python train.py --n_layer=11 --d_model=160 --d_mlp=768 --norm_eps=1e-05 --rope_fraction=1.0 --tie_embeddings=false --parallel_block=false --init_std_qkv=0.0174 --lr_mult_o=4.0 --beta1=0.95
MLP neurons of a small language model. Each row is named by its layer, matrix (gate and up: input weights) and neuron, and shows model dimensions 0-127. Each number is 128 + 24 x the weight over its row's rms, rounded and kept within 0 to 255. A neuron's up and down rows have the sign that makes its largest values positive.
After each neuron's rows, "fires in" lists the words (lower case) most often at its 100 highest values on Wikipedia text that the model never trained on.

L6.gate51 [134  90 128 105 112 136 126  92 144 125  84 128 178 112 150 161 120  96 129 150  61 129 143  99 181 148  83 156 114 115 151 133 129 136 140 159  82 147 151 124 114 123 150 157  66 115 121 129 115 131 147 108 165 128  98 111 163 112 154 122 116 123 117 103 160 114 139 140 106 133 151 105 126 103  78 168 116 123  75 127 135 122 120 121  98 144 114 147 157 139 128 109  82  95 131 155 138 124 100 152 135 104 123  89 130 118 134 182 111 124 161 132 118 117 101 104 132 142 108 109 148 145 179 114  90 125 148 138]
L6.up51 [142 137 150 143 131 153 108 100 143 141 110 138 148 142 135 161 193 115 103  82 128 135 108 103 138  97 128 115 119 105 141 151 119 137  99 151 112 164 105 137 136 193 100 149 146 118  99 106 114 137 125 133  85 132 130 138 133  96 122 105 111 152 151 166 121 126 132 107  92  91 105 147 152 104 118 153 141  87 118 171  97 114 141 117  88  89 120 115 161 139 128  94 122 101 143 105 134  76 103 140  87 148  98 108 116 138 123 141 167 138 109 155 118 152 105 115 167 189 130 110 123 162 138 135 116 130  98 126]
fires in: "is", "was", "to", "s"

L8.gate711 [110 128 131 132 103  90 116  86 163 121 173 136 124 132 117 131 153 150 147 156 107 121 151 104 150 140  81 123 110 140 115 110 157 131 129 139 108 159 109 163 155 138 122 147  89 124 116 113 125 130 190 136 154 143 149 124 137 147 152 109 159 126 111 120 144 114 135 124 131 122 176 114 113 149 142 146 133 150 111 132 103 135 155 105 140 122 130 145 130 161 215  83  84 144  95 126 147 120  89 132 100 144 149 170 150 118  91 154 111 109 176 153 123 132 134 150 151 134 159  88 125 134 111 104 174 155  80 172]
L8.up711 [115 133 113 127 128 123 156 157 161 179 181 154 113 137  80 140 133 108 135 147 125 118 141 158 147 143  89 141 139 133 105 106 106 140  86 194 109 113 144 142 164 120 131 162 132 147 142 117  96  98 136 141 133 136 139  81 122 157 132 107 151  88 123 115  75 127 129 116 156  97 103 149 124 121 144  98 164  71 101 123 107 110 110 136 126 111 152  88 145 177 167 148 144 131 117 107 167 140 151 133 135 133 121 145 166 122 140 162 116 130 160 103 137 104 143 108 139  91 143 111 130 148  98 122 144 125 115 109]
fires in: "but", "was", "is"

L2.gate350 [130 153 118 123 107 109 153 145 164 182 135 125 149 132 114 143  98  49 156  86 105 128 159  73 101 113 134 165 151 142 150 126 110 116 164 111 123 137 137 115 173 110 119 176  99 163 131 118 108 136 145  68 124 151 131 157 153 129 120 133 124 119 138 135 147 103 144 129 109 112  99 132  96 127 168 135 110 131 110 120 172  89 146 115 136 157 135 135 110 120 113 100  81  93 149 127 120 139 154 116 135 132 144 164  87 140 141 113 168 104 103 146 160  91 117 157 142 151 125 102 153 130  93 146 124 139 115 146]
L2.up350 [157  98 118 157 124 123 200 118 111 164  86 151 142 115 155 113 114 134 127 123  86  86 146 102 134 128 118 113 136 149 144 126 128 110 106 130 143 116 160 118 146 115 166 188  97 114 121 138 129 118 128 157 117 128  83  85  96 109 100 133 113 142 144 106 142 154 159 109 119 131 150 119 136 134 158 110 161 122 103 164 207  91  67 136 121  96 173 118 106 114 138  86 140 131 105 140  87 112 120 156 119 120 140 167 137 149 107 137 140 106 127 149 161 131 111 111 124 163 129 151 158 172 116 149  83 102 127 118]
fires in: "from", "affirmed"

L8.gate633 [144 121 145 144 117  89 141 151 108 184 149 137 142 131  89 169 119 128 126 160  97 128 125 128 119 168 101 158 111  95  86 143 130 134  96 107  86 170 125 168 153 121 130 125 163 115 123  90  98  91 112 118 108 180 135 170 123  89 129 114 151  83 127 145 139  90 120 148 121 107 134 128 141 186 132 111  68 164 120 134 147 145 123 129 139 120 165 111 133  71 141 107 112 138  97 124 134 107 122 116 101 124 124  99 113  76  83 128 143 122 107 123 124 166 117 129 104 154 165 117  96  71 109 133 136 141 135 153]
L8.up633 [102  95 135 140 151 102 149  81 130 117 124 154 159  81 110 174 178 126 106 173 107  92 147 131 133 152 113  78  81 134 129 161 102 105 127 142 125 130 123 146 114 164  97 101 131 172 114 150 138 108 137 142 103  98 135 147 124 141 127 152 159 112  99 109 127 156  81 123 137 148 150 140  96 181 154 190 127 128 150 138 104 124  85 129 125  82 149 163 121  95 120 157 113 141 121 136 113 137 130 152 107 151 131 144 143  53 145 153  87  96 142 131 144 123 108  98 143 134 122  96 108 164 138 136  97 108  96 105]
fires in: "the", "i", "m", "it", "you"

L7.gate511 [124 101  97 178  96 133 101 137 134 155 147 136 157 120  78 108 144 166 132 113 148  76 147 123 151 122 137 159 112 125 126 120 166  70 141 169 132 161 120 116 132 108 144  72 115 120 119 114 112  91 133 142 110 123 109 130 151 121  79 122 125 118 124 109 156 130 135 139 126 183 136 193 119  85 150 134 151 177 104 138 124 131 121 163 116  95 160 140 134 110 147 101 179  96 122 133 129  95  86 151  94 119  94 147 166 157 146 135 139 129 103 105 162 137 134  88 136 112 136 102 158 149 146 109 106 131 124 176]
L7.up511 [110 101  99 110 128 105 149 147 134 152 136 140 148 107  84  96  97 145 144 150 161 118 120  99 174 129 130 136 135 103 136 161 121 123 139 152 126 153 126 136 127  62 132  75  99 115 116 116  99 124 128 112 150 123 130 129 117 151 121  78 140 120 125 140 139 136 107 176 123 144 160 189 201  94 226 120 138 147 120 127 124 120 109 165 133  89 160 115 131 130 125 129 146 122  99 126  85 114  77 169  83 152 110 163 150 106 115 127 114 133 103 124 129 124 123 129 101 152 108 140 141 131 166 148 125 151 139 134]
fires in: "after", "during", "the", "of", "following", "when"

L8.gate77 [142 124 139 134 121 110 111 127 150  77 111 143 134 150 108 156 103 142 115 138 111 157 169 107 130 134 116  96 147 106 104 133 154 110 126 102  92 116 111 107 138 142 104 160 136 156 124  91 104  70  88  80 115 102 125 167 103 158 133 140  68 165 113 136 137 141 110 139 136 108 184 159 186 173 138 120 127 183 140 154 131 115 109 177 117 101 176 120 141 102 154 104 134 129 170 137 134 131 128 134 136 109 137 128 116 106 119  98 134 129 103 128 167 106 101 118 147 131 139 119 118 134 130 111 124 114 177 142]
L8.up77 [125 136 131 108  85 128 123 131 123 122 119 120  78 131 108 131 145 148 111 100 131 117 122  95 138 128 132 114 126 125 111  77 147 121 134 122 143 149 107 108 120 105 143 141 159 132 169 121 107 148 131  88 120 152 121 109 122 139 133 160 145 130 141 154 103 106  69 138  70 109 168 149 126 105 155 122 110 116 135 161 179 100  76 166 104 131 175  79 108 128 147 144 132  98 144 106 185 137  98 153 118 162 125 124  72  99 145 109 142 167 118 110 200 110 137 154 127 105 113 137 123 172 150  91 127 108 112 161]
fires in: "was", "is", "said", "commented", "saying", "agreed"

L8.gate239 [ 84 103  82 125 142 108 139 142 179 172 106 105 136 122 118 150 104 127  96 143 121 120 137 139 145 144 108 157 122 137 112 167 120 157 130 102 144 165 133 135 161 140 123 107 144 123 117 107 111 160 111 138  63 112 105 115 147 160 143 140 157 104 108 166 119 108  86 102 118 179 101 148 159 129 119 110 127 169 116 108 119 114 143 129 121 134 129 133 124  75 121 121  71 141 127 147 141 125 123 138 121 163  99 162 136  94 139 107 132 112 104 137 138 144  76 162 137 139 116 135 135 115 140  80 203 131 134 155]
L8.up239 [102 126 156 130 169 121 138 139 153 146  90 122 182 116 147 162 115 149 125 156 146  80 108 168 116 140 155 101 109 171 104 137  95 146 145 132 123 121 113 145 119 161  79 103 118  95  92  88 151  94 129  98 146 112 113 157 150 170 122 136  88 106 146 150 155 149 119 137 136 160 107 130 188 177 165 103 116 161 164 120 106 116 103 185 147 131 110 133 147  95 153 169  95 116 108  92 114 131 169 123 119 131 116 139 158 142 160  94 146 122 123 112 109 141 133 135 161 124 124 104  91 123 135 111 153 117 119 118]
fires in: "i", "you", "anyone", "daughter", "me"

L2.gate503 [149 143 182 120  91 177 118  95 150 176  70 134 125 122  98 147 152 133 111 144 127 111 102 118 168 143 120 118 105  69 125 116 129 152 130 127 110 135 124 168 172 126  95 124 122 127 109 135 156 161 108  98  89 110 140 124 114 126 104 145 102  64 122 116 119 154 114 126  87 138 162 119 129 121 175 138 127 143  94 101  98 147 146 151 128 145 149 141 101 117 114 115 117 124 101 127 114 126 134 183 110 125 107 129 121 134 136 140 120 117 143 153 114 165 138 135 139  83 135 135  79 104 128 153 128 147  78 136]
L2.up503 [137 136 155 142 134 121 109 126 133  82 103 117 126 172  88 120 109 127 118 113 136 149 161 143 185 105 133 162 126 119 128 133 110 133 128  56 124 116 166 111 109 152 127 109 122 121 120  92 100 173 137  92 148 128 137 164 123 113 138 169 109 106 124 117 110 129 148 106  87 131  83  89 134 126 167 124  94 107 121 131 115 128 131 143 162 112 128 113 137 108 117 101 126 100 117 158 104 144 165 146 106  91 127 128 142  87 125 164 119  89 136 123 143 126 129 181 143 138 125 152 131 142 100 111  93 122  68 113]
fires in: "s"

L6.gate242 [144 120 126 128  96 101 157 140 121 140 139  89 142 134 156 155 128 107 129 149 130 108 121 143 150 173 157 103  80 132 124 147  71 105  97 119 149 116 103 152 190 137 127 151  75 151 131 100 128 103 161 152  90  88 143 143 142 143 131 117 135 149 138 104 105 114  52 111 148 110 130 125 148 100 104 122 146 142 132 145 110 111 162 118 157 117 134 134 151  92 106  84 134 117 124 112 155 126 127 135 133 123 147 164 111 163 115 116 138  94 127 147 153 178 114 116  99 108 109 127 116 116 132 129  99 134  66 108]
L6.up242 [158 133 135  94 104 108 118 123 110 117  92 116 140  98 141 127 145 114 138 145 151 133 110 161 144 181 145 132 159 121  96 129 123  80  96 118 113 133  94  98 118  77 106 120 103 126  97  80 154 109 176 119 152  94 132 164 134 119 144 103 135 101 174 115 153 125 134 151 124 166 101 129 113 137 105 118 135 134 110 129 143 115  94 131 121 123 147 138 152  74 163  89 172 183 144 132 127 135 115 129 139 124 121 153 117 162 156 111 143 127 184 149 135 126 122 115 125 145 107 105  96 171 172 133 107 130  59 158]
fires in: "the", "s", "in", "have", "this"

L6.gate385 [117 131  95 127  94  94  93  65 116 167 114 145 101 152 168 114 141  84 151 102 111 153 158  84 136  83 169 141 152 127 154 112  96 125 159  93 134  87 126 120 189 148 147 145 141 174 130 129 127 117 118 155 122  95 160 144 132 130 149 125 110 142 127 109 133 108 116  87 144  97 169 128 131 139 119 117  91 173 141 119 134 136 127 166 133 107 123 129 150 125  86  97 158  83 140 120 146 120 169 134 142 123 146 134  98 115  82  99 115 131 113  83 121 149 110 127 124 149 110 145 118 109 111 105 122  72 117 121]
L6.up385 [118 103 117 118 124 160 117 140 115 154 128 126 153 133 114 106 125 160 111  66  89 120  91 133 150 127 182  88  97 179 172 111 113  97 115 109 130 133 133 125 120 110 117 148 157 126  71 146 106 153 152 136 140 152 176 163  92 179 149 148 130 172 158 127 151 123 110 147 149 101  97 149 140  87 118 136 155 104 138 146 104  92 183 115 121 135 100  86 145 123 117 132 113 129 106 144 144 123 108 128 153 155 164 139 146 119 148 113 126 120 127  92 103 133 101 161 122 168 104 123 164 132 109 137 150 139 120 148]
fires in: "of"

L7.gate306 [110 160 128 167 112 112 103 124 131 127 122 130 148 100  97 121 112  84 107 166 143 130 152  84 102 110 115 175 150 128 202 157  89  90 115 100 158 105  83 114 152  82 105 132  68 129 119 145 122 127 141 107 108 118 129  83 130 107 135 144 129 142 127 118 117 152 124 167 154 131 124 114 105 118 153 102 125 130 133  95 157 106 149 127 108 106 129 123 145 137 139 124 126 144 149 155  77 101 127 131 136 126 109 137 130 120 138 145  75 140 179 130 150 149 110 128 123 111 142 142 132 142 104 116 125 134 153 116]
L7.up306 [119 122 106 155  92 108  98 142 109 144 123 120 119 129  93 159 134 100 120 129 125 123 106  97 114 124 126 170 128 132 146 152  96 109 114 114 140 122 128  99 153 121  93 140  83 101 125 123 135 158 142 112 127 105 131  96 202 161  90 138 120  99 134 135  90 141 105 157 139 127 110 152 136 142 110 164 154 114 158 125 134 109 162 149  76 129 143 190 140 138 153 130 149 140 115 127 108 158 132 153 143 115 100 150 143 143 133 108 166 100 138 154 155 111 111 147  96 128 106 121 122 161 123  96  99  86 153 140]
fires in: "of", "in", "with", "between", "to", "from"

L8.gate320 [172 145 111 137 125 169 117 121 122 132  87 134 116 119 168 117 148 162 115 124 148 138 136 105 111 120 143 117  38 114 105 152 132 108 148 162  76 110 108 113 141 102 143 166 113 123 143 142 101 118  94  93  97 115 123 116 119 171 166 145 163 130  93 142 113 150 147 149 127 104 173 145 142 170 136 149 139  94  98 152 114 138 179 107 116 106 158 160 140 140 105 142 107 121 154  85 101 167 115 158 111 131 125 117 147 116 129 130 171  76 120 121 140 168 120 184 102 122 111 142 103 141 120 109 115 101 141 173]
L8.up320 [127 125 129 118 132 106 140 135 123 118 122 107 113 118 158  99 104 121 145  99 164  87 173 108 150 122 134 130 120 121 176 151 125 136 143 120  56  95 151 116 136 113 133 129 160 114 117 138 111 120 142 135 130 108 121 150 132 144 137 160 116 147  77  75 148 185 150 169 163  98 114 125 150 121 145 156  85  95 169 122 185 156 176 114 172 107 132 115 115 153 145 133 171 118  71 132 144 104 114  96 130  93  97 123 107 123 140 101 123 148 163 146 139 102 116  81 106 124 126  92 145  90 165 136 139 129  79 137]
fires in: "of", "for", "to", "in", "over", "than"

L7.gate313 [159 180 153 115 160 118  97 124 131 126 130 139  99 158 164 142 119 144 130 133 118 129 206 144 121  86 143 106  99 111 178 122 140 135 112 156 142 171 171 169 130 136 141 148 128 134  96 174 135 131 119 135  87 135 130 163  77 160 118 124 102 132 131 104 150  87 134 170 130 114 127 155 120 128 123 125 131 129 151 104 105 145 111 107 139 149 189 119 107 115 135 136 148 155 110 118 139  80 153 156 129 117 129 146 134 136 113 139 113 180 114 162 129 114 136 157 135 167 153 167 131 127 142 117 144 109 161  76]
L7.up313 [107 117 126 117 101 103  96 130 119  99 120 172 119 109 159 160 163 129 149 168 129 134 138  81 120 114 192 114 109  84 132 173 129 130 143 163 147 177  89 119 127 127 153 164 133 118 125 148 124 162 142 135 102 130 133 129 110 122 111 147 155 163 116 122 149 150  95  83 146 151 142 148 136 110 141  89 125  91 175 129 124 146 163 117 119  77 119 144 100 130 151 135  90 134 107 155 149 114 150 120 156 148 152 119 100 117 113 103 103 126 160 146 133 130 150  92 116 144 138 139  97 174  75 107 107 131  93 123]
fires in: "of", "as", "become", "be", "were", "among"

L8.gate471 [145  80  90 109 141 132 110 144 112 134 107 148 181 106 176 125 140 126 101 124 133 136 182 144 111 158 121 150 142 118  94 127 152  88 158 125  96 118 177 131 136 116 168 165 148 138 142 128 104  91 127 124  99 122  90 115 127 141 148 111 106 145 139 116 144 111 172  82 130  71 115 138 147 148 137 151  96 107 168  84 157  84 131 101 113 151  95 110 112 120 129  88  83 119 113  91 153 136  87 150 128 133  92 102 145  84 117 140 155 135 146 148  93 130 128  93 127 128 137 118 110 145 119 127 125 144 158 140]
L8.up471 [ 38  85 123 139 141 102 120  94 124 157 100 117 143 114 131 137 111 104 125 171 134  97  87 126 125 139 111 145 144 133 127 110 131  88 165 167 114  93 133 122 102 134  96 105  98 137 134 120 146  98 129  87 128 126  90 106 127  86 152 117 111 141 106 110 137 120 159 122 138 147  79 122 146 129 148 159 101 159  94 160 156 183 121 144 146 149 169 127 146 119 126 118 112 146 128  91 138 111 137 150 155 128 151 151 121 106 143 121 133 129 161  97 126 142 122 120 146 118  95 106 138 143 137 154 151 179 114 113]
fires in: "on", "at", "for"

L6.gate613 [141  61  98 116 103  72 120 111 127 112 144 129 158 122 131 110 134  93 157 119 144 143 121 178 163 132 133 166 131 113 159 156 123 148 154  88 114 131 128 111 131 118 126 134  66 153 136 138 139  99 116 141 156 156 174 109 149 142  73 140 145 126 119  79 123 143 112 140 130 115 170 141 130  91 135 179 131 158 106 114 128 130 116 140 150 151 176 124 131 123 121 158 139 115 131 169 121 132 131 119 104 130 141 166 103 134 125 118 153 130  85  96 132 152  93 127 124  87 100 168 165 117  74 103 131 129 118 137]
L6.up613 [115 131 136 112 117 132 123 188 174 128 146  96 148 104 141  93 100 139  93 146  96 112 158 109 138 124 149 148 160  91 149 155 119 109 111 129 105 117 124 124 134 179 112  97 100 147 113 146 145 100 106 137 128 143 132  92 145 104 149 115 134 124 105 113 124 131  99  99 138 140 136 146 132 111 129 137 122 147 124 152 158 132 127 157 135 132 153 148 129 109 115 125 185 110 121 141 153 148 129 164 112 121 121 133 135 176 129 135  45 115  82 153 175  86 122 136 146 103 115 149 162  86 134 145 164  90 117 103]
fires in: "of", "to", "in", "for", "by", "after"

L7.gate585 [136 122 136 170  80 136 102  86 136  81 120 142 138 152 112 168 101 147 204 144 148 109 170  88 156  62 159 125  98 105 101 105 113 139 108 112 145 139 116 120 169 136  99 106 113 113 145  90 162 128 129 146 128 143 136  84 125 113 117  68  97 123 112 125 147 198  83 123 111 146 127 139 141  90 135 100  91 113 101 134 109 146 129 137 153 164 130 138 144 100 141 137 142 165 110 141 131 120 145 101 127 142 131 122 168 134 160 181  99 151 124  89 116 126  99 124 145 108 126 136 111 114 106 160 122 120 146 134]
L7.up585 [129 132 100 189 154 140 132  85 119 156  99 145 147 154 133 111  99 138 152 100 157 119 148  90 128  90 152 116 106 116 149  96 128 106 170 117 139 126 157 153 156 151 152 123 145  84 105 127 122 119  76 141 104 141 136 122 101 146 125  89 148 136 120 103 135 196 169 119 114 118 104 102 146 134 110 121 125 125 118 109  96 143 158  94 137 136 146 136  91 136  97  95 162 138  80 152 134 106 111 144  91 120 127 138 138 149 101 158 131 132 117  96 104 117 126 124 107 114  79 164 154 164 132 163 133 110 188 119]
fires in: "the", "and", "of", "s"

L8.gate645 [126 158 135 182 105 152 112 123 134 128 118 119 133 146 173 135  52 102 148 118  93 119 145 139 164  79 131 168 132 124  98 130 150 116 144  91 142 202 140 108 135 110 116 120 114  94 109 123 126  98 119 103 114 156 155 145  88 134 130 145 137 118 133  99 140 112 149 110 151 116 127 160 160 170 103 128 109 138 149 104  92 128  85 169 187 150 102 134 133 117 157 170 132 135 137 103 137 166 108 136 161 165 158 123 138  95 172 119 105 165 124  89 142 122 105 149 115 123 116 125 136 150 142 136 161 135 115 137]
L8.up645 [127 140 101 135 144 123 102 129 124 168 139 130 148 162 166 139 135 147 135 113 105 162 141 116 191  77 147 144 111 150  90 141  96  57 133 158  85 153 134 132 152  95 177 118  96 107 130 136 130 110 106 145 128 143 165 137 190 143 154 138 149 131 114 179 148 113 155  93 119 133  94 144 131 185 177 153 151 132 153 130 148 121 155 124 109 142 138 128 103 111 126 129 135 137 181 124 174  99 118 130 155 145 165 146  86 137  97 131 144 149 172  82 153 125 127 127 133 122 124 126 118 153 127 128 124 115 100 137]
fires in: "of", "are", "were", "all"

L6.gate336 [ 67 107 125 136 131 113  93 103 165 122 127 105 119  99 149 137 174 124 126 135 137 134 112 153 169  99 124 187 128  99 177  92 140 154 158 146 127  87 110 158 163 127 114  94 127 112 123 106 145 115 111 128  99  71 115 113 124 140 117 186 124 181  97 125 108 141 109 113 165 153 124 160 106 146 151 121 107  66 125 124 163 111 121 137 142 115 107 189 104 141 140  94 112 120  95 125 107 101 154 171 135 144 202 155 136 127 152 124 116 123 117 117 137 140 143 139 162 149 108 123 139 158 107 121 153 137 163 139]
L6.up336 [ 96 110  97 119  90 120 155 103 140 181  83 138 136 164 115 116 138 124 108 152  87 120 154 102 138  76 154 123  94 124 138 149 161 129 121 144 130  84 134 157 140 128 139 143 155 139 128 157 148 119 153 132 106 171 133 134  99 107  84  88 122 128 134 157 163 128 155 132 161 114  95 115 135 132 139  87 131 133 123 141 145 101 143 151 135 161 130 138 144 139 135 141 124 137 153 135 113 122  79 144 148 158 147 149 123 146 145 136  80 150 125 128 112 128 117 125 133 154 166 110 127  98 124 153 140 108 143  86]
fires in: "of", "for", "among", "to", "only"

L6.gate101 [139 112 104 143  99  95 146 168 160 140 144 125 102 129 160 129 187 118 128 112  99 137 141 129 115 132 142 171 128  99 183 124 138 108 170 131 131 137 131 114 133  72  99 119 120 106 133 139 122 105  97 138  90 113 133 133 151 113 121 146 154 162 115 223 145 126 141 155 122 143 164 135 121 111 122 104 127 134 111 140 111 109 144 101  99 126 149 149 156  64 106 132 142 142 148 121 155 152 141 148 133 116 131 122 146 101 129 124 108 121 141  86 124 156  78 137 171 131 160  90 132 112 116 128 117  89  67 105]
L6.up101 [ 69  95 132 146 136 122 158 146 132 142 120 132 150  97 104 131 148 159 131 132  99 151 104 104 104 136 147 130  79 149 156 115 140  84 133 161 105 119 129 131 122  83 146 114 129  99 133 156 118 114 136 147 140 131 119 134 117 160 119 139 127 118  84 129 101 163 131 155 146 119 149 129 119 111 137  58 143 122 148 136 116 140 162 146  72 135 122 112  89 142 125 122 119 132  99 122 105 118  96  77 178 137 112 133 123 129 156 126 152  90 135 125 132 150 114 129 106 130 152 129 158 110 117 138 100 111 162  95]
fires in: "in", "of", "throughout", "from"

L2.gate249 [ 93 133 106 108 179 121  97 147 111 144 151 156 131 152 102 121 105 141 133  97 130 111 164 164 148 112 140 122  90 158 160 136 139 144 163 122 113 142 113 159 174 117 135 115 144 103 118 127 129 128 116 147  92 142 159 116 118 148 161 153 145 104  59 103 116 144  91 140 121 136  94 136 135 156 160 157 134  95 136 138 153 157 154 102 135 165 122 158 126 122  93  91 129  89 129 130  80 145 105 131 153 134 152 193 116 110 113 113 121 142 118 122 152 142 116 119  71  91 142 133 110 108 103 140 164 110  89 122]
L2.up249 [141 108 152  96 116 150 109 119 123 119  91 126  84 144 141 153 112 127 115 141  74 133 131  85 198 129 141 134 109 102 112  68 133 147 148 108 138 174  91 111  85  90 150 103 121 135 179 120 137 112 148 130 135 128  95 131 104 127 161 150 159 132  91 121 132 150 127 106 170 129 117 105 127 156 190 118 108 131 144 101 108 135 124 108 179 146 124 137 136 104 106 165  92 108 112 132 133 104 118 154 129 120  93 163 138  97 153 141 132 154 117 118 122 127 135 179 110 145 115 129 133 164 139 145 143 124 137 123]
fires in: "s", "of"

L2.gate192 [121 146 120 130 133 101 135 127 157 106 149 115 108 166 120 168  91 127 111 157 137 109 122 144 136  98 124 102  66 118 134 168 112 164 114 152 110 129  74 143 128 154 120 120 125 120 131 114 117 154 117  96  80 132 119 130 123 141  69 109  78 118 128 121 111 121 138 140 131 104  94 156 126 124  98 136 171 158 110 149 130  93 135 151 136 123 113 134 118 119 162 121 171 172 101 126 147 134 131 161 158 113 105 109 150 136  95  86 122 135  96 170 113 155 138 137 155  84  96 120 131 158 164 152 167  98 135 168]
L2.up192 [157 151  92 133 135 139 131  99 153 104 140 152 133 144 153 108 113 105 109 174 100 131 135 138 112 108 154 147  83 150 155  96 132 144 106 101  75 123 138 149  78 137 114 100 157 143 127 120  98  77 138 128 114 137 127 130 102 165  96  85  76 138  96 108 114 130 137 120 135 124 128 119  79 125 152 100 120 159  94 117 136  87 105 121 144 144 156 150 153  96 123 111 119 128 118 112 146 165 113 143 128 109 118 126 144 143 166  84  81 113 135 138 160 168 133 120 124 118 158 113 148 130 155 131 147 115  86 145]
fires in: "have", "has"

L2.gate652 [112  94 123 146 148  81 140 141 112 100 120 108 138 130 109 157 107 101 134 119 111 136 162 112 127 179 118 109 119 100 119 127 167 145 156 161 154  93  92 114 132 111 123 164 133 130 127 118 101 114 158 140  88 106 112 118 131 127 146 148 150 131  78 124 109 108 119 143  87 122 101 112 149  81 120 160 112 115  94 130 204  99 175 133 128 136 124  88 158  98 130 109  94  77 130  96 100 155 137 110 153 137 150 137 121 127 175 115 183 107 138 151 120 136 177 116 123 121 104 132 140 124 115 188 147 126  63 134]
L2.up652 [ 94 101 100 156 148  79 153 140 124 125  93 102  94 149 118 155 125 101 161 114 133 135 152 136 131 184 139 112 138 112 128 117 151 162 171 135 135 109  97 145 118 122 147 111 118 134 128 112  90 136 154 142 113 116 126 122 173 141 135 126 153 160 108 122 119 128 118 122  91 133  80  90 163  99  89 134  89 110  93 129 185 145 181 131 129 126 113 122 144 107  98 127 105  92 130  73 119 125 136 109 152 150 134 116 111 122 181 111 187 133 158 150 117 150 175 148 121 105 117 141 119 126 111 190 127 139  99 146]
fires in: "on", "at"

L8.gate448 [161 105 114 135 163  84 114 166 134 161 109 118 135 152 117 151 112 130 119 142 145 173 125 110 136 151 116 105 115  78 130 139 151 116 147 118 121 166 126 134 140 123 100 100 111 159 118 152 108 108 104 160 126 129 115 133 149 120 131 124  99 136  77 111 146 131 163 112 117 141 115 115 145 122 141 125 141 128 140  91 127 185 158 137 105 126 107  49 120  99 127  91  94 126  90 120 152 135 111 141 116 101  91 156  81 130 114  77 167 147 166  88 129 150 137 128 106 119 150 139 104 149 133  67 167 127 119 123]
L8.up448 [100  67 119 157 148 132 109 104 104 188 105 138  95 124 145 145  86 138 144 143 112 145 119 122 110 119 117 121 126 128 116 155 156 121 115 106 114 117 214 119 146 105 126  72 112 148 144 135 115  93 103  99  86  91 103 118 173 142 129 109 136 140  92 141  91 167 127 123 121 136 124 102 137 137 116 111 127  67 148  83 140  97 162 129 111 153 173 110 114 133  98 119 153 104 173 138 133 156 167 134 150 130 133 117 132 130 132 131 122 122 135  96 136 169 126 119 115 112 120 125 136  73 149 145 121 100 137 110]
fires in: "at", "under", "in", "per", "of"

L6.gate477 [111 142 144 145 159 140  94 110 150  89 126 161 144 150 152 174 151 123 133 118  87 125 111 111 134 162 125  81 130 128 162  94 152 141 160  68 104 107 137  94 145  89 137 138 114 113  87 108 147 135 133 164 138 107 148 130 116 141 151 171  98 130 108 147 141 132 114 106 130 154 173 140 143 166 109 148 123 161 124 124 123  95 112 139 163 119 134 150 160 106 126 109 151 107 154 104 147  94 106 132  84  79 118 178 170 133 121 148 112 112 144 124 139 142 117  72  96 135 164 127 138 127 147 114 139 157 144 186]
L6.up477 [100 131 121 127 171 113 162 169 128 135 137 156 130 129 105 143 100 120 108 130 150 157 157 116 192 139 116  76 131 114 112  97 123 140 166 130 154 153 152 117 121  98 132 132 124 133 124 109 133 147 157 159 119 133 142 155 136 110 121 104 125 108 131 142 115 133 122 114 116 143 117 167 142  59 129 144 138  78 149 162 126 104  96  96 127 133 150 158 134 109 155  94 107 128 112 159 154 102 112 122  74 149 115 144 134 122  85 131 165 105 123  95 134 131 158 160 105 115  95 156  75 173 111 129 103 110  99 134]
fires in: "was", "is", "when", "and"

L8.gate654 [104 121  90  85 139 129 122 146 166  88 118 110 150 108 153 148 128 119 117  91 159 115 161 157 115 130 146  99 177 111 152 116 132 126  97 125 133 128  76 129 145 139 103 108  96 144  97 124 103 107 159 119 112  77  94 103 181 160 142 153 130 111  90 132 103 132 138 134  93 108 116 152 147 162  96 115 132 102 148 131 150 136 145 127 129 141 154 133 157 104 101  81 112 140 109  94  72 131 130 102 131 128 114 122 131 139 141  88 104  73 150 136 166 132  91 185 101 112 116 130 134 145 117 158 132 114 138 139]
L8.up654 [144 126 131 152 143 148 120 122 111 142  92 100 140 141 148 101 127  94 157 117 164  95 109 156  83 121 128 146 113 137 128  92 151 110 161 144 138  99 111 139 123  97 137 101 120 169 130 124 152 139 111 114 124  91 135  96 200 137 138 126  87 141  93 116 103 146 104 136 129 108 155 129 143 153 131  89 101  94  93 146 130 144 145 147 128 108 153 141 113 130 110 138 123 140 104 116  68 136 115  78 132 133 104 128 141 123 114 111 163 109 115 150 102 147 128 142 116 119 139  90 150 153 133 145 152  82 124 117]
fires in: "in", "on"